Weights of a small transformer language model.
Architecture: RMSNorm before each block, rotary positions, no biases in attention or MLP.
MLP neurons of a small language model. Each row is named by its layer, matrix (gate and up: input weights) and neuron, and shows model dimensions 96-191. Each number is 500 + 40 x the weight over its row's rms, rounded and kept within 0 to 999. Numbers have three digits each. A neuron's up and down rows have the sign that makes its largest values positive.
Before each neuron's rows, "fires in" lists the words (lower case) most often at its 100 highest values on Wikipedia text that the model never trained on.

fires in: "she", "for", "student"
L2.gate520:476497478507518497511502503556482543415565528506536464546517544449499460482510528467494467494543585493507429576478518443451503543534523597467471445541442449438492558546614483474501533553496505527500532534446546535424529527461482544491494459547502493491533531502509550499530516466482547519
L2.up520:555488449512536488507563520512528505507482517472511485496502498564519521612506480540522459477517503532595486464510545547490518466482514485536512488559460476443533595496465521465519554491473471489463524499557500461552532497552444420517427562558552441473615468452538460529495548497507543589

fires in: "the", "not", "initially", "july"
L9.gate240:495483516524525534446512516573443468403496511477501465485515495546526547469470445532609514533577564470502410543522589514426518539415492434461467521496507480514464547499508547427450503544489553573551476457479502450468536442500475524499476426564499436522440510429501469491542491577469524525
L9.up240:410500496522376493492534462526432580555481482482534514495505490522609500600539513525517499602465433539482499544519495450523542507477455516453474522490427529474514510457496544489430511479483457576465492403472517539471458475509492581539533519487555458461490482489493442467526566498510529477

fires in: "center", "award", "central", "centre", "awarded"
L7.gate181:545580487444512508553455477496524531499433481478515464553620507497453552473512465482525488601535490558471517539562489494529561452501488566492552481508522496508508443525454488479544527478500457459435497458550458507493490520484496470501498535453544520523426553476533443530484514487522451540
L7.up181:534474509523560547504480494442487523549467409553474438488490530505504467437514519480491570456509526500566516511479475447532472551580426547515470510552524436523532536535508462484433456407455485552544523494512509523397503491498503514506477446540476476462480541512499488496496513461459522489

fires in: "was", "be", "been", "named", "being"
L12.gate301:490506478535498520539439509536486477515479546467501446512512488500492384490456517531532522520555456511485502460497442435557442469487499442416575547541433559505537477484497515451442455497472510477545507493515558498463534545513544522526480526477557466428522519510520519507529552499508550466
L12.up301:542429523533402535479535442495491483463530456567538480449525503502496523506576485542489582411492475524519474483476462436470452446485459460514482487504482544497478590500491456469525487529524519523508487541423498494523431578421495505551465530481475479461488442467491524510459564477565535497

fires in: "has", "have", "prominent", "promote"
L6.gate623:505500478532457512556496509539505425521477518537603480506498533491532437467515521546486432497487427522458477541551511498586494494551510477523574453482505570563464484544503518449519536517436464509580529506486479566494470448517516481508533491425513564520527444457530457445473494512576541520
L6.up623:561522440558514544489481585517540422512489472416484549438493517510431511460462525466518533510520532504524521522574542511470494471561540434517506450493602523496475513605487544417479507480461476528441498539444439532576504521502497516401447556510532510528542495438591531537414485521532514503

fires in: "four", "five", "six", "few", "two", "fourth"
L2.gate666:495518479543442427492476599528504532470513529454446541514535518533494467453439494453464482408436522540534439526484506448507455479519502441476569461523519426490540436527455537557574515475563494518487516504477511434471522552437518490575592528481524523482495489466513593511485512500499478473
L2.up666:584569484551518481526480563571465538468500523531481563504512550454448509513445479474505513480451520471607441524506436455474490487538496521517575470498499418486501494583494551496559510528552537451510506455517527430391546523433513467581556499489490520518457537466472500535532516475507459482

fires in: "at", "in", "near", "of", "troops"
L9.gate402:538494544530480476492489484467480557458483484579491506479587472568490455582534503524485530498494492550570487516485455487484508458500498584479556509497391560509484425468546517530535479480463521446477517518443544426528469463501542424560413563541464551481451527468557489480489527525491513453
L9.up402:517532487499475543475474521492510472467494496497519511507602464499464485513608564566538508485528539515529459504396474484464507477546500575418500527471484474478555474500509504470497438597520459487499464491482533513409447538493486504502546501427467462446540508491523409481469442535530502495

fires in: "with", "from", "for", "over", "to", "against"
L9.gate661:521483500495556499472513472544471501538499509520468457481528528482468482528452544540524502466513479473492492483497491482497470558515522598500514473463599510480533470488481453559434540498436493525514488427432464390541534583504490465549446526476467543543491467583549475457456550565498497476
L9.up661:475537518465469554505529486500535471586517515513497475408558497507451546448494522500523555435601484525442511456509522545534537485450457525521479474497468531440493467471475520442483479500444451506480529444539438490572491556487388405551465544447519510483605491575549448468486520441517517496

fires in: "of", "during", "spent"
L10.gate334:446504533514525460554550458498476463425503506583566551553495529457452513531492451531523603459483527524463399554505469548482450491466437551497523464429472497514515437466516552542511536521460531570429517506478533554452483510489574490528539497542495490496432522430478535497544542468506428498
L10.up334:464445462465544536541507489450538498483517461590535529553482538466480519535489479470490487449480510527530533509496561471554483502494538466442540430497503457518481483452454483541474460486455425529514489511471489542532535467451486472461524511533465511606572479520543459562543537471527562454

fires in: "was", "no"
L7.gate406:489495445485482544536460548505514466477475491482513477458514502530522430472477509533476520568518557520530504531518475453495420491564494479478531542504504520563532437502508490478544533520517552527523515469451451431536474522440483491578467449521545456413546479514528510474502512553450519540
L7.up406:500539371508465484427554532517520514544525561444456449510448542509478534550500490518477436399335453482561445462458469542498555445540492520463486560521516499459519473462496509453501481507429518500528541513541495511513516530539509428433461489452503478506538486435493593412496549501498443430

fires in: "of", "in", "after", "to", "without", "by"
L12.gate370:495521529513557481477531427444514492527503523538505523435533552548494525514493470461529515508501525559521500461494394442491509448441437478492510445518446506485485483513539494513522478505522526499555422544583527424545448525458477546466557492474535536471482483444543487494532471557513497520
L12.up370:472522532544504538561498549496492487442505491493542486500502551536541489562471515542499532522443474474449447509526396461446501399510482522558586519470574524475503522508459516506530504574477464563464469424568429434455502501504450525469433465513471469510492542433485485470497452517470509492

fires in: "also", "later", "then", "originally", "previously", "initially"
L9.gate80:564444497514455517486488507469461513487569539504479495571464459427505462494414485521580547536478464557424476539548426525473436536499519497424547538484514501490464457489483530501513532501535526443555447470452530538554481505485465467533481480474569456531517427481556511513524579463429507516
L9.up80:560494446538563502589477573519463483500490508503461515533552427530513410531523519469425516439523455474473400541591575553504433509517545521478473456524421529566501526486459549436397529498532491552525491485552455499537447445491519481439418508544579468496536567460508437433508556514411552495

fires in: "had", "have", "having", "raceland"
L5.gate210:572529426548451527458433516499524516493463438517494462428549470508490590501475496544493537479509530430531425437508539571475482561486452535528554537498520468563447525480478496444444512560491484475546516525507471533458500465467565531464478500562456480546526556506565533478518439456515447496
L5.up210:532561509487494506493521458455536557524534528470480556423456601512554499509458484486460520513510526480544500461517525521436502531466457589491497514549497611524517457524539485514531590531545535521504544508495464469561488481505537452591564469456540518545511453493469502440485485514467501573

fires in: "of", "at", "established", "described", "raised"
L10.gate231:471488450502533491413509403527547582489513479563538487488623530474460504442524491553555495523512490475463490539544562503527435535492478648452480493476476569491480493545472456505547515503499481483514456522561524485591455480498497541477551495563542441493556491493515483509487559523479450513
L10.up231:504604505492477461443498480497503451528540534496477457519585583498562458410489512523467489489489527467583422512479550501489496500420507469510472581513584533502518520537472509499467517535367478519538490555468560491483475504483532501475427502566592499488530509566506513469560499556488522508

fires in: "school", "campaign", "camp", "college", "transmitter", "schools"
L5.gate139:493470408437494527451467521540408523546463422553511566571583480542523548460473567492522433426524528497463512544549504552548446529543533496518512492483478456491505535528476559496445467536497487486511511586494457555490486603503518551504501521409503510498449460525551499455527507496454469537
L5.up139:454540475500462470583413469515476493551506501537515540559471502521524541474465469445441440501524420440509478551504475517459534506570549520528416474533441515506437438541558579508459445554485457475514583576497483561473501536466592503501438474470571473468459471510504491441501557540544535533

fires in: "39", "43", "33", "58", "57"
L2.gate12:517487501504423490490556440475523482519473553524537490491549519540468472491451532537464499543436532448539519465564506502498492478481508564523482554511524461490548550465462458525422496444460634481530505508535444528413508442514456483499505593462458482498428458504537583584489466502524448506
L2.up12:429573564517557484566586464446446517474480575503544485478572480425455559432556546489528440519492519508466484491589443503472500528553504543526556489487454562490498484562483448509518489537546508497462483578551530460510438578448433476508460455462498425517426517523497542488466444461547528439

fires in: "had", "has", "have", "to", "having", "not"
L12.gate319:581460490568442540524481482513499479510598497522508504446487556516536526476457516565549402438526534497547509456476434535557478472455484553462551550491490490523409525490486484442500536541540505453482517534535493472529498554459479485463501539524463513493537544484532514482490575532543512509
L12.up319:534546423482521500550433581467540497501545537503530541473552518433570482546502499511524490521467501462510499570466512532569482579477467488482529527517481513496453533535514516477534553510393592523550533524495493432532422481491522545439503473506498485450491526489558502459608525538481515514

fires in: "this", "its", "same", "gold"
L8.gate609:499471457588478539483521551573525460500479452487488547467562504449499527440495581480451497503505648550465557453504531475505529520493537487500500511545464449504563534520500499487509530519521512523517551497548522503535533442485444545469517572506550573576459596411502467519472527520481513490
L8.up609:509508476561504524436556486501534440449471475542551471590543531424527612542514497490478464549549510476527464537563448512581527537463586485496520569469554459471494507550498525532513538526548509488450509487513487493504489510492538468487472507474444613575476444550507492480505496492434531487

fires in: "in", "at"
L8.gate335:465563504543516451511530579488495543537463493436483480455530445459445486469519534413567538567478515519487570496450470512424580380538485490528471527481496478563535482468515512511480548516539423506555425511523553515555548500473492482495542523502485530476446514436509450527471529545500480616
L8.up335:478527508534506530547545490571534494468478526566477470476494500579496537511561563471432574500520502505500579436551570410462490463553492536536477495532544562511553501448512541496486513495499492547441513529486541459547428467472571502477486490464541516431471469499517449523432544488494472505

fires in: "a", "at"
L7.gate627:471484436508521502480453472521538486464568540526497484456464497489509495586507457578518470477463458477499404521505537491536534490474522553501524507520480560506483498527413488469465471438569499517527516475417504521573463456513476477571469450389556473499474404433523472418524462428536479489
L7.up627:471535505506502511536506517516529459539467543482540528471469469585519402497494483477523515545472464486470447400434526521490453476527487515489550483473551554511448448470475591522591466429489462563542504458459517489572494475461520511502428470452503444526526520495458453539495487474455522542

fires in: "all", "allow", "alliance"
L2.gate217:618529487532469532445581463411471449469552532491482473487553482507465487475524545494448517452535571535538506481522511533566480497428483511472498434540407477489479465480502551532504592515475547470552570545484499471531514462477500493475536485475504539551491498408543520544506561420548524464
L2.up217:548523412547431513480539439466473478479583459470491497472584491452460507551520482570491503550504472529551542524511559508512444525470483410499467416531476507504486470463524531507490654583446520475540575549450429512549503498493534514513470525544519497512506461446489497479463632459440483455

fires in: "a", "an", "was", "is"
L9.gate6:488493520535479552455481517557491494473519507560434492486505442529453449520513503466524558471517508490503472531525531501448521440572539508489482532492563473520535493541546546521522577500509543497514480416440511453491495532536564462588448510486524517490480484430510496494479462508522452493
L9.up6:514534506498512572499491526508571480482500464638466495490580539468508552550544444484494461443548463528453528457479548389471497475508469561554475474459477515464466470521573513476482448462535507520509550455419522464515498526517544495419414516490530488477461532402543493535514516511553500472

fires in: "center", "central", "centre", "campaign", "camp", "ground"
L6.gate703:495520415453514456478491552503539521453466439535458462450516491537428494481403529493455568496598467521465431511497468573528449434505484493483543447441555545522480508445472535423563500486440491520515549482478518571454522527468562529559417504524439418470442460529519423476462517491511508562
L6.up703:434516490406514483539508514514525463538433461494542417465541498450507529522500519464476503507571491508482495451490456561499491480586511525510444512475428532530493470504516423400527519529428448509466489500476522545490539473504508567504547465498504500495506502502492411484408480442506427550

fires in: "creek", "railroad", "located", "corporation", "aircraft", "locomotive"
L5.gate187:482508455587500527469449481566516490508484474478535541475465462480469562500477485579584507520485460511540483529450519480577510429515517508537423405438449514494433471466487523526510516462531486516485486508530514504522567505471482536612519521510529483497495500465499518523508558480497509514
L5.up187:512458509518490606455466479491486499501486442462495526501436475492474508516469472567534515508401571507558467497403504495504599486472497476527511507447508484475439457509560439567533540434449499501531499509467588501526530512493506464517578488600512530426478526529504553505507497518571489529

fires in: "has", "can", "is", "canadian", "bef", "have"
L8.gate540:467480425510476485478524484473493459467482507542492540516508491525513491460487434505611503519517499551533481485517444435478443509475435499446574472471493479515477506564495497356478479499432528491465433512493529514493487558517510514521536513435511509463483494494489501524484546519425467498
L8.up540:519488399488481510527578519549477502474491482525480567508507498533435433445506488554560536530498488502512447534546451463505483568512492485482622515498517505452474433535480461442464526510471458529499519437511450577533518503526539511567499507514524497472589517482530499582524487498421470491

fires in: "of", "from", "over", "2001", "to"
L7.gate263:454564531505537453545454588573539496484507568568512499416521476531463546493494528614549503474424477454526456434547509442473464495487549521520459513479535591527537458437521459459540491486437460484506479494497484485529543512518468509454430481520535462480506461542527514475535409562439491463
L7.up263:481508458508505536544544495525506470460547527538430468489545576539475491532512551516499431503460446486463471483461487473466438528405515424540478565512519521522457501422529484486507517521490498466525409478556478485536510503640476500453476482486486464542477491555538467467516512519514534477

fires in: "as", "academy", "lahri"
L8.gate578:454526459537476484501605456519439501452453512512502479465525460470594554478490437522606489488501532527582506444503479550525432485472442546472512537549477551531537470530527459468526516521480479500497518564485501486482482497486497448504531523477488487488436588500492435516488528503557503474
L8.up578:472535507562540433455507483510454436461424480481542529457461494419557461495512502483528509515436568519591475460474524593491462425460538556479461515522503534454505533505535509490488508477523522521502449521447541471462497498470541546520534462565503490472495567517461474535553520512561479482

fires in: "by", "on", "while", "to", "with", "in"
L10.gate125:505496473534529548456499451563525420500517449486513490483558441540456514452502544511494515493515571502498457510532508483500565503510495533520520488489530572440499511470520496505479486472529454487422512504518519474448444517504477528508537496442524522462540514474555544477582528553546494531
L10.up125:513565449531518487480467398488570538494486555484479538459472512509486440466559588494445564450550461539459451551598554524482471455511491606492510497516422571518465514522504491578506441497502428500519542470522489499478453557445483522465505509481610481494559501518554561423523570518496490470

fires in: "a", "an", "was"
L7.gate403:480522476545509523476505530475513472515542520530534388439467449478552485528493446477407573506521433496481469532529456493464524454430526493470498574577523513624453459498589495433519521491581495581493440492532516455529526482505547532502506483420490524492500514460523486459484486546446486490
L7.up403:518594522516481509435521547522520533551471453523491513492495540447527484468433527498439515482532503424510508530521501508507454542484501596503514534521420497511552565509494484439511543527465525498502512510466518494475403518537544482464473522462474518517490567536525550479540498458485472462

fires in: "society", "football", "baseball", "social", "students", "score"
L5.gate54:461538455497511432505567445577550438510481451463524517494516553511493541522473554470473510573468445518482465485495467516488507505521461557506523543473494505483455506528503405432512472552444504436491486499471548565452475479500508482553597494534606487403541460499550520490482488545561416508
L5.up54:520563456483573537432562483391470484511493571507510497452486445523516474496490517521522512448571511470503460463504525519576456466534490426514541448496501451452491498436530580504500471517568505538459502488439475503481507485487487504481474527489566506512505493446497494465473509464467452488

fires in: "their", "they", "these", "kinetic"
L2.gate436:481533401487483445551514519533466492437456509534509508496444412515487513574499485443453464515549505499445519503520532557536519478533564566418522441480418524501574499467489469522445498487527488536535526540473540469492567579476534494519548570488495532532454476487490570561520534514436524519
L2.up436:469517475492522507481443546550500501507439474479497518545556478575466524578506574540473510573530542456510510584546513544435516523510472450489534507451472546470444566491570490467537494437415502509518509473515507450516517509545530479558530478483560494496562428476550511526513572535446494493

fires in: "its", "their", "s"
L8.gate462:522560513506403541481417480533552488529486396514511459482500503498522490529465515491427446457483518495505500479567488459515465468501480547516443486511528552478541478502440443417482546463434534530504503559528532506471527480474454497521536493553556598483495502586538533537546559495488501545
L8.up462:536470472451459460509470451514471536532470502485476578532510485459518467508536513495487453505537522509428576508562543556485521484524527460516610455469469529443529465491555441491527527411509510468561472440572462513515502422480508519483494486493529470547519448500545501506485457508515411485

fires in: "the", "a", "theatre"
L8.gate326:464561487548505544406420552577482515494556416512545499484506503537584501540526449526478457539577506457473540502489535480459412464443504523535475477447563557523489560496478529478498529390454499542514519528450494503488507444505518483493457545404475550489485451539535513508466502472446489494
L8.up326:488506529461504549482468536506479513592438489519552564424540552513501536505528470450479509534539461535459484498534448512518452475537477508496507457565555550513553538622503510461469558478490527522455490501462602454485432429455483499489516534440485489492459450436538470526423501464457454497

fires in: "with", "all", "such", "alliance"
L6.gate364:533505454506514542491428431487488490471483513475442521439561474517494447521556438472522465488485533540472417500528496497543451500456458522515464495544432587541469540512505471498461441464492535508498473470486413475483485526506469482539503503454503469514596506446557507469554529531458564483
L6.up364:472500438474476502559490435508421543503471499434447555425513450511535513493539473511492504565511485524520473523506552492467494413488471483507533464505527548535416483526496476414583528538499440464433538548497506469518541504540490502519482492512496480487490481468491495541601520558446487508

fires in: "this", "same", "these", "every", "she"
L2.gate670:482497487488532488450495466497436463454519559507459514476462484531428436482521460549557561505492568543489527610517509455508468494540484506509488473533565446502550523508502522524516504448536472532507475541537596485488534513499509486541426534531535488498520537509616504524427537464392527513
L2.up670:509491535596455504456489423445459500499543550525478552497498515557475508485470475537544548541524518541484454614524474516435419482479449504469469473551557488491542567596520502475503537498513492544522467485493565521530443495518440482464489530478509542563529521489565469527467527518464492501

fires in: "in"
L8.gate529:513494476516528570392513494537506468532513487557503555492506532564510537459501513476505569563448499600442491472475487543418483492495466533555513500485473458477509512495517544406466433484476509532519502538479467514511515494405487486524526501525489548503513477525554505546501500471408424459
L8.up529:510499527503541552577461490518506571458478615495478535558525503515402497495480507475555468510478530531478531482526463511541480505507543464452574515518499536477528505476451522550465540472466457539495527490471538464559475571512542500415436554459478429472544506631513532594446504453442530469

fires in: "the", "celtic", "theatre", "themes"
L9.gate522:543586495465516540476485447376532578496507557505504511516487487511482482494452563467459444520467518569477511517544487524505476472496530537559497487493497532528615539562488569492494468427385576504492526539491553502474465587552430493570509443441495488473483511561571451560509480491499539510
L9.up522:512484534477454563577435485481464573572500413503539473476443473490584482488466414527446612557490486470519492466513520499507532452463490574545502510539469525494513518567539479532464516493494496591540444578479444587472530467501467554508519492514528486535525471547570518525491557496465520487

fires in: "was", "is"
L12.gate334:546566450473534493484459464510468495529508557562476463481550500488589499499518490495458465489544520435540520495483485483541508504505513434489498534499451539533529517492494517419500561552570509528509587465544555539555424471496534556534440499497530514476504380511499543454508477543419494494
L12.up334:487516457459503463497580547508477420459480474570487532474557410496523521535488510514459549462462442564526459474561393500521480450483482480500491535445414564467534467463523536520551424470522430442483511535518527474485432540471508454553501448455546465559405437495504469505520521498529556532

fires in: "center", "central", "pacific", "centre", "model"
L2.gate295:566551397492483475480450493469466529482558476541489508426582549552542454564495476538490495549535508511514518564511516488545513476505484543461475505520465455504530494466442475525542457427492493513476543522567523483539517569505564434498446507574477456495508497487437477583527580518434476486
L2.up295:442520492500483532450476482577506486434430402505537464482490552498435463518502538451540511434574426507507562480484537517493535440500498485511528424439527501523525477499531502436514518483496536507473546524475486545461578503512509454578524457529529473514530485529496448494522480427449485474

fires in: "in", "at", "on"
L8.gate360:500517494488508515449456477471471522521494462562404427523528503543498497408528512486527496520517549565473542420586522482479488521428470467503476418555492523442506490538471450520586489531412454526488463501559465516487510475478477518498483489438507559482493511504542503498481528460464541483
L8.up360:515502535500527495517489434517408475491544513518501484480574569467455498512479604443488517521475493522499456477431473455502537502488498464513533492523518545532526462502523497517520536436486509540440472515485469399533436525456486498460452558484555583495463540483452563461494492513503436450

fires in: "was", "as", "corporation", "corps"
L8.gate477:469523410548544477514472524536503560501503447541479437469620508507574481484459454520490484459468514492513595435457494537480477477478506520473522556492526446439539534590456475538462506479481485515508566488564577487428455574488535482488423461536548571453499486442493569541458553508459496451
L8.up477:512521501489535466492500552494543475465494443527508478382536532485477545561488493521479457426521469505527522514438483548430504421498500579486516484464453506530472495469481436536478516553504515503524548468513501589523511488548558413471546531433491542526407484534469496475498513489512509472

fires in: "during", "before", "after", "until", "of"
L8.gate4:510520507550478484506537509488495479479522483568456525464515527438433461538444561562536453487520528491528410458434546448540473482512475526528494535487448488506504414470435533463520477523544522539526559472518549484507494445476494488547474515434525579576490530454512481481456510468492555507
L8.up4:437504462514493422504534484535537559462506563484432481583450549510526486517527466523457464466460535555501474522447433483542540527474510536485545424440514488537518449503549582583491500505511471506504472560483437458475506477519473420566462471515438505520506507467553476530552554546539490501

fires in: "in", "for"
L8.gate429:472562500526513478504524496450383520490473533526462497517535511514575441484489519554450508508483481506510486506515463429500454493460469535505476426518526535444550462441499510519505424477463495511525482472510501505489530501459490462481448491478527456507367480514556517508551503610515604479
L8.up429:456523523498545533380505449450413526526541547538476500527527559490567489480541517519484559464448501498475512495490536433474438479480456490617457484512527540456478484472484499550579470491494496553470436472468470502534496554423488487491431452511446498508451565551504499524547528546536513554

fires in: "whose", "his", "what", "while", "white", "its"
L5.gate262:491528485530462547519528550556507511505471472481471466464553556453498512525439493509541459477511443526451470548506497456492429518502544533538509466460544556513487459503494502491516458480525555591540555460513559420500475559536519506547482486508556525460493459480545421420523493445508565465
L5.up262:471491486482513532429505496516468451474396531515582494468576483497510552502427544537488526452474504396480461471482493494495477543511456520462454487523643512450507494455523470498439490459531553524515501464517529456438419555494500502527506580491544532484456440480530488487549509470501422469

fires in: "university", "josé", "spanish", "bishop", "italian", "japanese"
L6.gate490:492501459483501508490547498478543537444569457545467510518494461507526532523497616529536582533514466544461522534517490487470509487458460520525521501535479508552472537511522525438478503497564486548482500472529481529569536487496523452534476509518536472447481451453590549562438563512449508504
L6.up490:450507499474510497500476532457535453451573532496474608485580408507445493508510573485504534516465533552473500492469469426496528553450503487557522473473531497559548530538554466455515536518484454514448471526480541557527512495461393536508517446505505471503546496516523438534537579480484533480

fires in: "she", "was", "is", "he", "as", "children"
L8.gate538:442490462458486496561480482516567472527505500537495497435524549498499516403433450536448475426495464545492472519522506458548480574512555567543530461474437556554532516483458487455502525496457536472428575497431537479479405499446525482528506523479554450525486511434518494526505500602471445473
L8.up538:487522489514452504504481526480600476522510493472559517540478551461525503510539390434459513536434389585565508516521527562525513463454564458544528511495425487457492510514507481504545484490524538502432564481546586468475450530492486498568513541513541449470599492503462472484498504521460391479

fires in: "by", "in", "on", "after", "of", "anti"
L12.gate553:452533490579539507501489445502502517526495524448502552493457591495505478477475505516520536591458468461419514452462430481472534483506496546514497522551483536380500492432555454554518496492558481504427545513525423459488474531491518448435484510448435508481455491559549543528562483482429496467
L12.up553:500547459524484587465526464516498563470496510522556434524532483528510476508426495509499541457513512475533461562506460505441495435515469548441547533494338553519478437479501504437465479505520424573515376548556481494478535492589487536496506441462472548487526521498479466446573524528522455457

fires in: "professional", "check", "mathematics", "came", "performance", "chemical"
L2.gate290:470578451487548499555451551502481471543501447530549460497492465517545501498410584403500513532506486456521539437526488484462464537530567490462444559568462446598518494483514515427483495506470491452469523505586481483491508477527515488480486425458472487420471547466521517533530546505495519467
L2.up290:441510477542427518470551482552525462461501531550517518512532529522473551473566462491442560544518511482546442543541506514500482520478484545520542487428542459478520565553483527479482445567429468558582439449476548532472520577451435481565506508601452500450512449518504486525479479429510498568

fires in: "two", "one", "some", "listed", "three"
L6.gate645:508572482535494493542517588495485454448518495462518483489555463491529473500464510517516501496479466489503567552509425486425468408512450587519516533466518467535520446456489515474521485461537451530484502556424497473530559561524538481481480444507579458531529464427527507542495539521408504505
L6.up645:605535541520441509499493489457449496425502518441481528518514548441544469472464474514450525511417516508500471471513500452479444504571518550484551482518498496465516416543497487478521525463481556525474583526438469450490439552507551488476503534499421557508455501495485484490527458443520500485

fires in: "as"
L12.gate112:445449475533537592473510470442466547519482534534453476516525447513465488584489536516558528514553534494470574457427586496512470520458448474521468502479466541473534505581489515526541463454434493608474444481474524513491511507449508518487580472546518493420526495529555504519505570524496534484
L12.up112:559530557474512522465487557467488535512454467495439521474491490431499526518473483478569526570451559541575505462493558484442514399542468487454548514530513494529546454539488457616475490500567496565465484600552482464477509502530480501443492513528536527464530427537481475454496507517501483471

fires in: "one", "two", "four", "three", "hollywood"
L7.gate388:566510510599531540553492558474518528500445470474497514454442426501492496567518544473440452444412466564510534560591538496487500414495507559452490525496498480503523499527527513421570575512520487534514478502518543506495547519444555517552539585439489507510528431469501470488435514504524439491
L7.up388:570498506533537485478467533526541529483618525484425479437430470426555486472462481489570452508461518489488587457487471468575499485550509527499515462544483469508525472495472558552546507522418549476396522480481559423508558547513530478545506523464486521431427537509494528542490457434572563404

fires in: "with", "in", "on", "about", "up", "for"
L7.gate67:503503521536534492494454443486580534559458547499523543459482448467536555431503523558480480474483493534482469490593543514522474547478502530485514449488486450484553421497410473502429475502440489513457533421503515539484550421489476472526497530380554569536483472504536564503518535484525440518
L7.up67:523519502577503492524428472438467507545470487509478435512511481485523431490522534542500570493472501478567547477473565441517475441528495506488500513522455567486440479422434502481474433537561502589533513539535467522550517501456485521530496474476474532455515485543490478457549561515557571547

fires in: "on", "once"
L12.gate45:475527513500451456519523488525501513474578467556525488484469557485523456468552510521587537484488520548479558499484479440448462470534525461511547465466466534478572489470460505513537503412511505525474521420561480507493544525511494506477453482455504519463492556506464477548525478530499516450
L12.up45:405555470474432497461491495474562521463511496530534497398521502546503523564530542462527506518510550530446485478494493483481502461496496465521555496522501522532431494472486489585523420495528582528512461537512533529515561491488496447501498543460507463550542510531510461485499487574452488436

fires in: "as", "not", "also"
L12.gate76:478510529490476476531495489492582470484578493452505441484541508466512506411515500538454566517558506543480546527480545494518508490515477516513464531639473513511526474513529496471507431478554506523502446577549484436522483495457502561481559510545509508437429528502499502480489464474547472506
L12.up76:501473545562530504569516494406493502544461537546505604558456513537548522530542488473528496523450514551469455474421531536498523453522443496457536579485486498518429444489527509533507498445552497518532526443501529526514550519533538522463450525468551506432537494602484512525496601427442509482

fires in: "member", "members", "white", "whose", "while"
L2.gate363:512491492509476539530523509528496531487478502506594439492552490476516515544437490540484464512481487505490480615475502436457491461442541489378545498444471475470460564514553496531473523546462577594494477471474520454538506470492400498517507510501497447627442451465514451558502517548475504473
L2.up363:475482447453480515474484537552450508506497518496478499484541501524453539483442557565459448517454475501539462596504490457505514522478495482509529530469468504443433530522459470555537547482467553561488456462472487499512527486512561578503503441468501462557440434423503471508546547511524473475

fires in: "work", "program", "system", "works", "working"
L7.gate556:490512450516486548515458604514433510508515456549534476422441507466545513481480443431518530476512406479484481548537588519506505492522522562494574502500525469540503523513414510411538485531485441478458504432461561510559509489521565466551512455472478561526417501422513509490555532520498514509
L7.up556:577482518485530461414481534450466531543404480520501537502457501467503531451479427481527519530491498442454502452491525585488507506541519511523507538485491471535532484456436475431594516478505431503411496465512530524526483481533484461536492492461502531563456517504483503519467502434452511436

fires in: "battle", "do", "goals", "of", "goal", "gladstone"
L7.gate387:506529451520533529544588448456512476504498461473507488466517497463597512512535489526528492577475453552518469541463448516462449442511477453480494478494424520464507441508486535459493507576495552531496533461515409457462528472509488506543528573487532510496486503399496499435493538514484533566
L7.up387:489440509497484493459506462513517519436479553512477492544466513455449496546533527548525506486464502576580525461553470510459480528514476532561519528514461483500538496440441493464533487520479512530460503526499429584556520449574508555459562513443540542600507480559524437548456474424491456500